Part of a small language model's weights.
Size: 17 layers, width 512, 16 heads of 32, MLP 2048 GELU, vocabulary 8192, 57.8M parameters.
Training: a variant of Muon for these matrices, 487M tokens, 7432 steps.
MLP neurons of a small language model. Each row is named by its layer, matrix (up: input weights) and neuron, and shows model dimensions 186-313. Each number is 500 + 40 x the weight over its row's rms, rounded and kept within 0 to 999. Numbers have three digits each.
A block is one neuron, or neurons of one layer that tend to fire together. After each block is what it responds to, as a language model described it from the Wikipedia text at the highest values.

L10.up0:489430533447446472541521502500471573518532528502462507515463499476514482470479524502470525551504444511515452518497501489518490448498487484477402550512520507534504488506529496481503503531522565437509534567523471471488526534472545486495488489507456445455509516482521492425526508548481477551509415467508461450515514513465513473447469398545526476492517489504514511460565485532554518521441
L10.up770:523493584506510526517525491518447489615574492470471469479516468524515536480521530477475542534504536462496515477507527491505540459467493570427504506456431481491442485487522573451596547528501514511503482465526471517519444467530521536510451536520471506555511452430402522525526485493550548511575470520442538505545500420468599498591537599484522546468540532443543404489534514462489573514563
L10.up928:453504589513495480507475523534478502526575458550547548609452499479471510442511440525524515461532462504464467428476496527503502435480493506503508487388475521549457427415513514469424484542512476484467505528545444550458439552581598519502504562475556429523464523555539496533474493469511440522529495485498507583497497514496479488504500452461476499489437417524460493509557549547473516537568
L10.up1017:519467528518478546538487495548509501471561438534486547477494467503519466496571466560512458497532441516496516518578492456508555531495498472534459556449453469535482484408552539451494575489492478479562526555384506518542548467496470523519458528504486539470492487455541532552498478520518493544457530442529492496483534505498493477432550518445517464533474507495519505481482522570543543512551
L10.up1021:527553554555545576537488523397455545537475584491473453580518482548473493525456511532519463564451595526552448458486581551485516541507503468484489457473505527476493511531453495495476505484523483517452508480467591488524478491494464495477539522445542477490478504519543512534498445461485470521467501476479457540509511564530484516486538488513495530414497522514484427502537457526534534487521
L10.up1186:525533481468519559542480561550574525528457550499525588484416529458503531445576482566486541539476471519514471507446532535512489488581485551519469474527552486569529487496506431432484458544531433377458543554543545575407455495517447534456472495518459485499457476472513518510585473556395505480442553468540507481471476568503514489445461495425431503413518543491509568469480515436478517477578
L10.up1188:463505505535451500517542546484374598537417515571535454509465488500453511500414542448528427497527554548531495529549477475522554559512460495474432525499480518515525465490488481449477465522576510506548439522605482570509483471579515423466577496475471533454481464484504493570457472494483488539559418525454470479552455461497529440464499534448432539486527429558506532427498448485506518434539
L10.up1218:523552526480558548471512491523470535500458520494507515498502467468476516452504438554438480523477498486505505482517503506487482445532504476585500499471493560504508454431496488477518474525508481497522558483493459435440515495503478483535427450473435501622545456509513541528525436490474540525534452445458454512489507531466563455457514496434465415539411529544496427481469518503539506453502
L10.up1320:516541462557547612534447522461498492466510455492497567511503509518510516502474469557460504525449452523460497494441549496496539523502442486524507470496504528548569524473463505549492502434571430462535510462544516517504452523494536518465519548463557566491476478453520474571518491526464470527494570465506547562485458556479452454476428456480499533484475539581453480501532550487534495447490
L10.up1606:489534509469493501566473493497547489569582512567483502505455457533481452524514497534534522484489446558504468565495425535443537531469550511534493482479498518479516500572548507500469497506517495488453573462562557489453514555551543507493445571511472578415487472530481525543498488561522495528480507419548545532556488502488569528525584514466487562535501464527450497537480471502494460470434
L10.up1696:517507417527547604480475481505470486494501536445491524539462519466512475434524472530523420483493504531501497578574448519504492477524417533524461502493469504483478477458599461494503530460510485417579480484516526552497450551542461571543505531488509567529469471465497479515525474512457573537409464461444472575522490458520478506475528498442427555463555510539436477502496467461548521481526
L10.up1793:470488527511515397445493501529476478528495477444463534535519478467480510441499482480520472483484539522529418584453469609435545543506514497447519553450506500448500504432454469446532477524524629495587458475546540451525511476514569485450514441450479507499476493417507470546519450479401512454546474483582504504511512500532480475523540519520502464548511502452501530451554444521502529513491
L10.up1850:516472499521519512539536535577510449504506550560508532531470487530459464446503534505550518581523448527541484485539455482541526527463454471518490465418470516523551543502527484448539491535499503519438535452477409520454508448507537574462534487500499553565523508484542500563548365511499493548560503402422503535536538454513530461470526506443509540418561541469485501511526554491494448455514
L10.up1882:467537486505530484468438454503578513454581515512572536515525499543459556523581522570467429488486444544507488504542483497502532505509491471522594616470496461508460492526483525428534506420452512512526534501488471523434531512503478578392521538602493578506542596472456491537448504431500522550472528450507489504537479476546469434486570496531496467504563553459516440512528494533500523482483
L10.up1905:481531543455559538470508555447527468537457545468544509592551550463464527521533515530517527504483543536561476518534464520478551479515478438509481509452460404442477495488454516507542442515430471460565559487465520580476462570556497481548553512528537489548536544477537517553535499459488514491532432489500505570492519499458466457522515471505538492466494487519407500444531538571447429528543
L10.up1956:510482491513518565564509503521472497497481525485451474514500537500487511498539483527601500480443502497482439492481418517572567515463427509428508534486466442520408464540480511538516513501467519470505461488513526543435450519511449455513573473461520555521480553514522586521513446504419506484452499431511586503595510568427611504546497428518440484496504523502511470458448498464452480503528
Responds to: Word pieces and connectors inside lists of physical features, shapes, colours or materials, such as long neck, wedge-shaped, Purple, white.

L4.up2037:526553476459457545489573430498456443555510486489563495499519469503527477536488524508512479452468500499543519494505449451526577504482531461523460557502503454500593498424510532552430485519459487427513531576525517527453481529521526441466542552483524461451447550513599488547501505587525433520449570545508485504486508452537487563490530432487439483450467531458492459507468540488502497503538
Responds to: Nouns or word-ending pieces for size, extent or position in descriptive geography and physical text, e.g. range, sea level, total area, north west side.

L10.up181:555502473578503458491514496501473428492500496517460534473514529480496424446515620551529452459520431480509502479460482509522468567373504527484539482567478467434463435471482547479585523479529519472463541483438482460515472531466498495478467462453495487489464469464458556469497504532435557477476481498481555488503500508515402471566586549448503535502510481499467586497505486516439539507518
L10.up200:440541540480547522496497522551424471526423566559505520477586555456621441444496502512449479439575458464482515557439532504437445497450434449517579555537524498478443507515504486621544560530525495478525514499532536481547545404463474498519467542541494540457492544577502530474487515540519506529466529438478470428496557469521519553573515545511545539490510432529539441524545591453491447506536
L10.up301:517426436557514514445523476470558526525472517499512487539456475521454473505498428496502471573502509494487460478497605535450521527608509508512526527546392490529450467531513577518503540477453478482550513477485486480471522500457471474620518515434487476567462519586578538485387494506521440576464396493485494540539472508468487522495470506401518540483411461524560499499511453532498481473469
L10.up308:486395495468493508450484498498423541513540542499563476504569467474561417460487528543491530432546534470515490427584540466496453568535539491505551539519576499526462488490527439538505531442511471521444502486531482544431432524500445404545471524520578436499511527509491548460496465496445571413527494522585515525582487565519474487473448509460505510524462495451513518543476496515466548478405
L10.up559:503470415450457508550475584473464499509418500525497527466468521515473505423522553496494491447529527435501476456462567490513610463536541471540462515479463516479532546538528546461517529431489441474506533510434468493445451497479490472484546481438501394515516566516477484525511555535539509564543487507438466445489477458578554481488462560522463494455438518536507486501479497461477492510511
L10.up827:527501561575493514586431538517459566477477522497404517454536506499535512491469554500523484529534496466554503491448559564438465418503408519549475496557529486480544474492477478567469590518499509501512544499481569497487550419479509399583374434443518448513492491456577540454500536545476484569488506525521548551465473490531574531481461526475498522517501532485631481504521521475539522466523
L10.up1025:525513580484410556500504508503505435457485515530458459532533489490472494471494480504531626524549483423489470469489542477464567493492533540515491427483497596530483534475562524479485489458535504513536526483461488489590456547481482491468521464467482433497480510537392498504571502511488568511464523447554463517491493517559424474571466562473418534515436470480544477525546551468504535494499
L10.up1126:504496514460508456591517499545435491507394402455525436471534561490397504517469498501554456458492496428482573433483547531453547456487509447549474474517469467503530535520488517525467529403481504504486526492489518431463556392495481465535462506584480482487591522477501564457528472546458513470468537479414469462497536516537502480519487533501519502534450503499497490491502505474532528463510
L10.up1385:454539427507515475424518474465596539441473463537569556472506477484574533474523521548511467492536517507501474434461532575392577514449437449499518480529474458490499505569537508485508593514487537519575557521534512454531423500473526556564519505538432433484549494490531503555537525483447463435489535524489425526495545528455566457598543503541501530494533431469498414479548514524542464489476
L10.up1399:508547539526492598470454473485490519451492517528504486450512446577489471520475473494564440487484521512456525528480481528569493537509457469458543476492537543600499536484509449509491537497483519429538550498597496535510501486548476472478428514475431497537520474472437445449516503445527508560554457520559446420512520501475495507465527539476493456513513485414487490522509423440442527521512
L10.up1402:565481445506502436507522560431478444467524513591506512477452497494569577420510463525501419470479434491468541463480586513471468549461534496524473478521455509502554501489485587555504557499496543494561476492476474460462535502456522505601479514442515491539460511563541511458490514504520420542519463505510492604455463495465478483521499519477456497490466517563488478456528463506519518458495
L10.up1495:515475530555495523491475495560439505495498491560474466445557502495533435452465496462461517520506441392470482508542487525531482469533429416499566448420496451458458523513505573468485509455470507443447510418478460482472418436575509544546481506563497514519484511500449451509506545486510580484500544559534580465468482486488550502560541492539460572515531447515460473523495481508517498521476
L10.up1522:442521502460518468550483444434469577539478532534472517468580440450490504499509493529467558528470492462526504444556505496457512485442491476496562526568538463476574624479462501484510513482465550523403480565507494369518551557471515444544525457492437482465468509564454457523613454440496535476523530562448501452574564489585433520551487500487517497454495556451460448494453515484563478484511
L10.up1643:543519415470546474518492511424497500469454511508510505520405469493546486455513525498544393528504569493502533515491518502561491478545497515490546533541537446393514486515519506481556531450431530543546528495526468573542497440549550544517518454468512577455492521573508539419474509477518546551462491538495496527477446546499479536483490588554584491486522453440480451512465538530476502599437
L10.up1778:496445513500491558521484494519468500501449460474501437498496494518577541550468503450481495441533468446565526509499578477492486526524472490574440450497545489475522453487484482491462548491441519428530569503569560536555461466478527537502516493534547472521502501523537491427512532521488560451465497499488510452440525603457450498588497493400472548453490435534515475526558520434470522505531
L10.up1875:498487397485576432479554489474486498546501502491514510512471462544608505478495525469529540575451498444478441441509480520480541526498507464519498562489566522471484552523503463571518529469483440487422533503469526555512488385461487454579475453521427540527482506512541461428463524525497496603442521525522567540465436466536453561450500441520432467585525534496474462547500460478521557444431
Responds to: Final word-piece that completes a multi-token proper name, usually a repeated person's surname or an organization acronym, such as Davidson, Shafilea, Knapp, CAC.

L10.up59:507493528451374485478480499449502536577542524537508498471485505468518452513461524569496496529434556504520471535541557516541526466497412464567476531525499458507522488564546451458508505561527506499508426493421541531556513504438533431517564513477340483564562577446434534514519545500607474455490510487430522410436513495456547499526489511491494511553543568505507521441489447477494494530479
L10.up268:509569467507533480453464508540512551536498524480535520549531515538545518530553460460491571503518532480459527551485523525492495439488526383544484434495446518474526488471511538493439457514467576528421531501478494463560458540518495471428494506617527439488549473488471503418511468405594527485463447478459578466481481510518488432463545494502471454466462488523495472481583515458469506485498
L10.up316:613514507508486458537474513540525492453493410511562503478494465557531558557536516480537422528473625445503460508561525442504619471486522511521521481490457428482513575503530534546466523444450484490560537499417523520578520540607582481459470466489480494462484489524514487591512471507437534464515479518458476503530528481582479451445487487483509424487538539526443588429501470486563507524508
L10.up367:456442558509563499430514481458498517547414621496521568524490456509485577517538487515465487510540430506499502548411486494483531558516508537514501498494445480478571475531466480516470449476501498532509520498505473450549479542539489499486518493512487484557456519565475473489472549487521531414554512521374445522426500479527535558494488532489517530495536565558449449574533448481503503540493
L10.up729:553485486469501466501524534509508527438584461443554466479428484484475566496474444525497478485431495463440450547440535497500506520503505525511523503545535536530499503505582552529496464488467509522570503542460519502536528451500529443519454527493527521441438487426505558500506501514512502546530486547472460497583488528550536521532487526520426460504453557535471474473553533498559530468463
L10.up813:526556519451480497545529437490509445535498503543568572459547490512570498554511515482524539545484525508493444497486527454584529533490449559472512486461424517525522536510560564480535505537541460469541540470441530564497500519467565526514435472463423525470475506494467424562588424429549481445506460496472474432471441499472418461415486492516525457456536483605482501505507506528552466507430
L10.up907:505531455462481545532430507559494535441492483535563484533481488511500462457424464493550495498493541507577521524548509495545478518446466477527524530648467450489500503494483523437431518474541478603508477547502472487558522416493502444525484473572577479426557476494508454576482417525471526461527521510433493524547515451514528536490467538448519497514443521405453571513496526502483533519481
L10.up1303:446528457491566500511518530560443478466515530490533531492545503451588524463504496478502517458470555532462516455428524473496507520512527465425566487439501435543604448509523492529462571452546424433501544505538518466494517510489502515497545562443480484501447519518458504477530503537477513515506522428546485487491566463491496478469483524582454471594490477492520514491507555446546522506497
L10.up1304:496430514515539443422492456520484537460441441515494488477510478514502486541523457537548474545518497508419439518615561466451518599492479501541493475522481507498442454516554523528454466537484506558538444529450485555603550559496486434499452445485459523531510451588473521518499565466527522499515427505486442463515461537543520435493498495481491462574532468563452519476529571484562515442444
L10.up1460:498460507499535518501439485453516533514535537516497476428464545514515526499510409505494448469516435474510471472530503531449536457576530495539431476533495572551509469527557547523441536460451509483580478540543547531482455550503537441498474537466494465536486459433501576545543580474560535509520452563470452496493440477482408460551623462542533551470517488489441539453493501465487444551392
L10.up1518:475507447476570414465438472494469518466455503482570527401464505571435488488571488494502521519506484510568419530574547501569607601552451547527487420509456522499479507460527506455527510481450455483566466458503392490506487445502511449522457548520438515513575514482515531488523483614538479512492461487499514508508533557494533475453512524549469419451480467568413540536511536550432524544430
L10.up1543:471492577504530479447505515462416556421498500452539442548520458525479555547533493560524445525545455554545579544550458463509522477546487466579472479465396490470522529459493534469523476473484475466496503496473551515497457577503541510580536541517434518492518437466570535482502505506521490460468459545444436431425469561580474568470470467413520558434581570554437511499499474526515468530446
L10.up1589:463532501457553485515433483507469429504478566476469540549453497527483532528513544520465473500536561477464503428418500508493498528490539540464486495519510451521488475495489508491521599562437543505488520475493497433522521478494465465380489540427506540523457412601551498540471510518495529497517512474375496577488514529538513436518496451452583493471582540420480515446499422516469542500544
L10.up1677:478539516505515478471448569495482494463462527485469464478535503583418500481527469459450459478491441515463538529576535543469585469502502494499485456503488489562553553487504490580477563511565526534514503491546464471542533504557542499549435502506407428510537481515462524464564510489499449545546479552429456494473456534451452514467521518468529429448490482538423525577485489507507526472481
L10.up1891:503467477524541495455473472513480451563511486504443556468493388469518476507494475479491452544463510533451525556444515522455443505496531523484512484530480485470525527529429492505486516504480537539494513560452430476451560469453442475460517447490528448525519459507439533502446560473439411493467552459537441490512520508501487446506535567474564418521454528491518479522512436474438427487501
L10.up2041:551539532497460490484401490480472457513510466441482482432551485514477505539519479496506430513513499531437530524459488498540532558519532478471444466489502511583474521574505561552581506497562454446552552457480477542489550467491527446581523511470446510469468448526497462561568480518493545423520395481389537450523421563510564541495466529500509554530499568450454505509515506488519551480481
Responds to: Tokens just before a coming adjective, such as degree adverbs and links between adjectives: more, most, very, -ly endings, and in cold and aloof.

L4.up1940:481538538503476476522486543515500437548470553525543478585491476508571508511501541539492475516592507530491502485471557496453509496557537520501529432507528545499468470561476535492552492482397511514453431552525485503496509555419495487487567487462448471483525540454516524478538548517447522493444495513445472509505544561543467512447518462426525511512505514493537459414476490499458523540482
Responds to: Word pieces that finish a multi-token proper noun, mostly surnames but also places and organizations, as in Affle-ck, Ul-rich, Suce-ava, Clifton-ville.

L5.up5:551510482507473508518517584461509490535584494483468526408507510496550472512520503524538495433456526434441461547553546462511519518568441518460534490492499452553493479500555476515485535548481508489600504476526492498486588536571521469600562438495530454480504493448528495509551520469554531488517501527514510488521495527475463500588470428467538461486484527513542529463532517516487437504593
L5.up226:510499580484424515492472475519484562467467537412524544529520508476601430434563542446539591446518566551539544494460519488500473437488464487513439500483462545552466464485512589512455472476514479498481519503474484426504530526541476474489508568562543423555481474491484514479531511534449467499505489494480529484526502468477470392467410508476513439450413431466538496548469499433508505518435
L5.up800:476481486416546518516489521548570461513489463545498430480476485488573503501495497458408556475504578529553513575488569472466520486475463525445553457470499449505527488527456511548489484494509465565548470451569494448512512473481498454461535553515509546484499570521467494503595520595470488497475495549517603502500465502455523576556499485554512433536473465535547440515491555474495531540507
L5.up869:513546537519530487513526507435479487482439477536532437522481487461457516469509529488488483495495528588468518554542496472477512587482493522475531515515452488480502462534514433501545519485530530514575464490519488543521545563436515496491390511456463545488518495538506488486500467510555512495601440535522466491491453440530523497553525503482533494550533443504515506495497429558402540461477
Responds to: Adverb endings and degree words placed before adjectives, verbs or comparatives, such as -ly in remarkably and steadily, and most or more; it also fires weakly on table pipe separators.

L5.up69:535486520505536498535508520550513496546469528539459506499454554507578528492520460567464477503563445550565543504577518489443533459469467475541491479518475489478447522488485500441460527503502418456563577501458423523519455530539475526531479532493455506476491493457490495434445452538478462546473402512483407534463478501466481488416486511478475494572500490553481444470586453492475523568511
L5.up146:509485496529482463462476501537510459498475528510460494450455558493521553474538464522515504517392574527519546500524470512491428512516455506475519584541479505533520509529439490506475444479478410474520492492547500504478405543401529501523531531529449492521527473521485547498493461541500517566480500496472458572509498458483500457536529495566531456517488490494505430456616527517463455480558
L5.up1273:484563524540527599502487393590506492534491478537489557480456528548556566488535490558542514555424411552464533482546515569514538541480542499498446428515486432562500455451478479477528513496456477392528512495516522490491410480547441418448552538473479526549444498417512529582508518502415564555495472442538449574486538516520521463476494471519447571469443484485541491434530459517466467513522
L5.up1932:496522538508451577416454503517435524509529534416530534534438518464603468476508510523455477498530420472539558541483525503567521432546506502493575478489525530526497481454470538593507508500540531537451519488484522501503532493513484507498522487568492490499492486517492450530491441534539494539497483477498478523538518428521508485441550473445453455465538535503484515524490539489526481557540
Responds to: Second or later word pieces that complete concrete physical nouns, especially object or structure parts, such as st-air-way, fus-el-age, por-ch, buck-et.

L5.up6:433453388563527475516495484515502503536502386525459465602505532518507494601566532514455409502537484516506500507463461517519506525478492506483527459502511547465490443464483472463498495551545541524524395476548443559502457524537520529482541519412537606514445452530522477484495538522484465494461535497488527562540525529504509546442418478496534458524462517520433491470464518530478515517467
L5.up507:465492502510503454505522437450525443516457501450478489510448503534543572503516535527521497471510548498497555449523524492504486538504481586518450496558478521475479471544537544453511553468450430481478496483520518456498536457435507512511483499577458494527518541505483401494536535491502558476434469586478481455529478491475542539492489488469513523519479544437508474515512484521403532559544
L5.up705:507463483555557531409504514496552531472426471566524515494514495503547507429511456549437444454533464522508519522454503409483450478476508561519491456539469535532493530509494491455513503471471513484511511519524569454525511439492550408438490456523475451509503535524586442446495527523472491496519456506525448525464513447460555505494463485522473493481507394451422464454449508523478554492546
L5.up1861:504565488513506524513582467538485507532492480501505477534526582547574533514510454541523471495522468461490529492490579478489465500348474521436519472461539520517510470503512491593461526450505483555589444529521470494540508485489533461457537502428466476445489500516532549532491435500475493542491517497460457540515559451456513582445514543446459462522494534348464493463489470554517503481481
Responds to: Final or middle word-piece of a multi-token surname or proper name, such as Shev-chen-ko, Baumg-art-ner, Couch-man, Bald-erson, mostly in name lists and tables.

L4.up864:533477554469513512459491439482501478515547404461514500471447504530546539503444568458544443469451502546487537526487498455473524471512468499577453443474577497455482520506484480496545485450439543496524511438539484472480445499501542542500459474544507539587460437501552533561499528454491499458436468457440590477525472514450477501535476584467408480538495478542439456466616540430525505450508
Responds to: Suffix pieces that turn a stem into an adverb or finish a word, such as -ly, -ically, -ably (publicly, linguistically, remarkably), plus weaker mid-word pieces, digits and commas.